config = dict(
    num_hidden_layers=14,
    hidden_size=256,
    num_attention_heads=12,
    num_key_value_heads=1,
    head_dim=32,
    intermediate_size=1024,
    vocab_size=8192,
    hidden_act='gelu',
    norm='layernorm',
    norm_place='pre',
    norm_eps=1e-06,
    positions='rope',
    rope_theta=10000.0,
    rope_fraction=1.0,
    qk_norm=False,
    attn_scale=0.177,
    bias='none',
    tie_word_embeddings=True,
    parallel_block=True,
    init='normal',
    init_std_qkv=0.0318,
    init_std_o=0.0,
    init_std_up=0.0318,
    init_std_down=0.0,
    init_mimetic=0.7,
    optimizer='muon_variant',
    learning_rate=0.00364,
    lr_mult_o=4.0,
    beta1=0.95,
    lr_head=0.00615,
    max_grad_norm=1.0,
    warmup_steps=200,
    schedule='wsd',
    decay_fraction=0.559,
    decay_shape='linear',
    final_lr_fraction=0.05,
    batch_tokens=32768,
    max_seq_len=256,
    doc_mask=True,
    train_tokens=346500000,
    max_steps=10575,
    dataset='wikipedia_en',
)
MLP neurons of a small language model. Each row is named by its layer, matrix (down: output weights) and neuron, and shows model dimensions 0-191. Each number is 128 + 24 x the weight over its row's rms, rounded and kept within 0 to 255. Numbers have three digits each.
Before each neuron's rows, "fires before" lists the tokens most often just after its 100 highest values on Wikipedia text that the model never trained on.

fires before: "\n", "1", "\n\n", "2"
L2.down607:163176107125170146145131137090139136103112137152143161091137135123101115081105152125153069084146171084138174129095127116104134114141164120131134086122120163123089110162144151100129152137093116097116113135134135145133136122137142126131154085115149146115133127113142129183138144165110119129137132157114142103149138127174115147211089138147137132145143101139164109108115069136136165124143158099133170141096153143170103119152149111128128140152139129146143137057119147140117113119154127127127148130115100132120118117144090106140102130138165117118083096149108151086112128129129140109

fires before: "\n", "\n\n"
L5.down536:122107153105105132139132098127141148104094129113134119157143072135165087114135149144132137102144168135115159094114158149129128111126155113120153131132121092133115088131147134135146129134111093117102120164114165169091121119125153138143134165112152144131106134130131128128103160128118090102133143147100127134110101122148144118232178176147172112117143149124163153125149125165121086120133138110062101133125123115120155144159129115134129067145127133133112107142132132129153140164113104104128084176109158133122102152110120126118156093140130176137144125131142157086104099075138155156

fires before: "2", "1", "\n\n"
L5.down494:162082109146125155144092135071161109155157120154119113101157100110092162088138068137095146122141139133127084151114137117055120152139119115134142135116134167121131159124165103144131171137140080122164093111139142132146141106111136107108126157151152130134109132116157152142160133123121171147152122124131103134140133120111090134131088108129130128164120110108093109156145057079100105117102109108134142115172118124114105103171163126138099147171135109165120150125137122121152150125116157173099143129134120076122118133157147126125153107126180098124103138146177119117139160140121117143

fires before: "\n", "\n\n"
L6.down699:111105171109169139138127138118137162130109109119179090124146155156136159141096109118117123122133073120120158163162171114116107116168158088111164093113110110112111180136151109105100123103119113115164114134160116145095127112127176107157126150111100146128151141143105112131130138150125162161114121097155089149138150151167130139177160116110133160144111120104129164079081119125187149130105164162089184134109098132134144120102146124133105084127162092140148122129136130117097140169138090116123115076175138106104120103104111111111125114110162172078170116108125112131122134116135154146

fires before: "\n", "\n\n"
L6.down832:112135131134153154132150143113123102098139159136134139114139119193169116088117141090105150098124128078148119145116121140100137163098139090116169142077112114146101152137115135142142157115113147162114155112108126138112146143127137093133112134120104144122095111115144150104134124142086135098083107130130156089134092136132113106255142135120131121142120116130144106138160125140108150125136127104151143137123104128137130118159151124133126102144112163113146134181109108143152119118118113151118124150150120117123103140122140122104144151149136093147099134125118145150154082104110130129

fires before: "1", "2", "0", "3", "14", "4"
L10.down960:142160163174132167156142177132173138133167090146127110113097171147123101181102113171173076130142107120112137080127156107128130116169156118091102150173102107142112105173158111120076150118156129137132131145161075147149089114108138149071124100123105158127107107091122154151109118149128137102145138111174142135118117106147110109139119152089103117122093096139114121109131158135137153145133123100142128152128118109149092152080152134122147139130100126137148149113128129151126132095114123109181098100123157160123134158110100143092133142129134138126082156107115157154151100119143127137

fires before: "\n", "\n\n"
L6.down379:154148105109155111104126148153141132152140135137123148130068154158067122124130140139134154104138136114129099122143111159110148104163076146098151139091115118139160135176077167132147148157145082116149117139113135148157152122094120172130113101138122130129131148103146154103130126116117119120117120120128142131136087112119153142202161159147159143136132092152114147086142085145127104091160114098129165121139110153107121137107120108131123119137096116134119135187101168129130165116140101174120078152084165110088137116141130147092136041106134137148152113139114121152127151093126136112

fires before: "\n", "\n\n"
L6.down375:180131172140112115108187091122108126102120156084151141137157128163157145163138160100101108136112085085111123156127109114132069131161146106120118177146105133145144101137150168107138138115135105143139111112118166134125114122125138164104165129097113123179150121151109149160094150150104130137125083127139107126131138140130128135187182089101129105098168164075117118108129104135111108078133124160085166131142175145114125128126130115142102092144081083112117121132126145109119167143120094116121098117152126162100122104108114136128074118114138160147110125155138121130108161103112144096

fires before: "1", "2", "0", "3", "5", "4"
L8.down1015:166131171102139127139133102155154134117129163097139180102140072110082117105182133105162163181151147129100137141107132075129108132087149141131129108136108104097161130138089161137136139159145123110080124091103156153139135112114165136114106125157100161146101129133154108146117140120091128118145119169110168213167141135101086095192140128123108123085135114131142119132147100145137132129079120105143146109108132104152121144133116127110111136104132144126136143159140133146133118099117125179130116108092182143099080119083137087140078101112109151130096134132146122133114158148163140116

fires before: "1", "\n\n", ".", "2", "\n", " | "
L5.down633:153131120130133126126140104115155083139135104122179132120056135165102152165139077119119155184163102157133129094197123124149116122128109106104120148093103142121149124113116158089115138159126097122131161162135165099088162138169130126105114173103087141106142105149138138106112133101121105136128112137120150138115076079147105098182084115096189141110127106135118115133118105147103114134127127127116125123128089139124118172129128143162120145129117146156139153157131141138134109134098149169139097116157099122112128106130093156144094164141154102133127149106096161146166122072077130135

fires before: "\n", "\n\n"
L6.down50:111129153150103131136141108077126139137123124121146143113099115120125097161138127144162167117136119142117120160144125099095109107112174145122143114094147134133121151132116144132152126123131091164131169146128119123111115134145117143171131155114146149127121109134148144138153124144107131115077132165132132139128137114125100175255148132110112111122137112132083140131149105154113072166094131139113167145088111145130174158098120099122082122126097136152129118128136093149132121115137170136125119136087126094147164133124113119139147148098107081149119125095078150136171112139134067156

fires before: "\n", "\n\n"
L6.down773:154119089112096157147148095086150132120135076132139094083099113137172095138126156069123131153116154132135090132134161145155155127170131112086150131157138122096120109106131119161114155146137143153118143098119106105128152137144188114120141155150152150124085115153113086130101102083114116132112150106119131114147090130114123124241156142118114183132071156166129119132097146152139141144151163128125134130132101135130101095110117113129105139109118155153138164111128106125138082135138139111132108124125108142088148122134143164144144125126125118162123114131137149114164133095089114161

fires before: "1", "2"
L8.down306:139120122133163135136136099113111116170111090171114097107120183103122180120162110150180107156151145119145129104135098059132128160127113146123159123130151137128117176128124145152132166146103131140084132118138115153164136185112119139100139169137150149117113107141139112144099098130138104154156122151146153091165099148134091131095111147168096157134133107093123108122145101139130157144124087140136154128127088131131103139165139084161146159100092147097142122117106115145090140086060124164135166119107114080125117102087124129156104173147157134147102133081131136139111101140085148137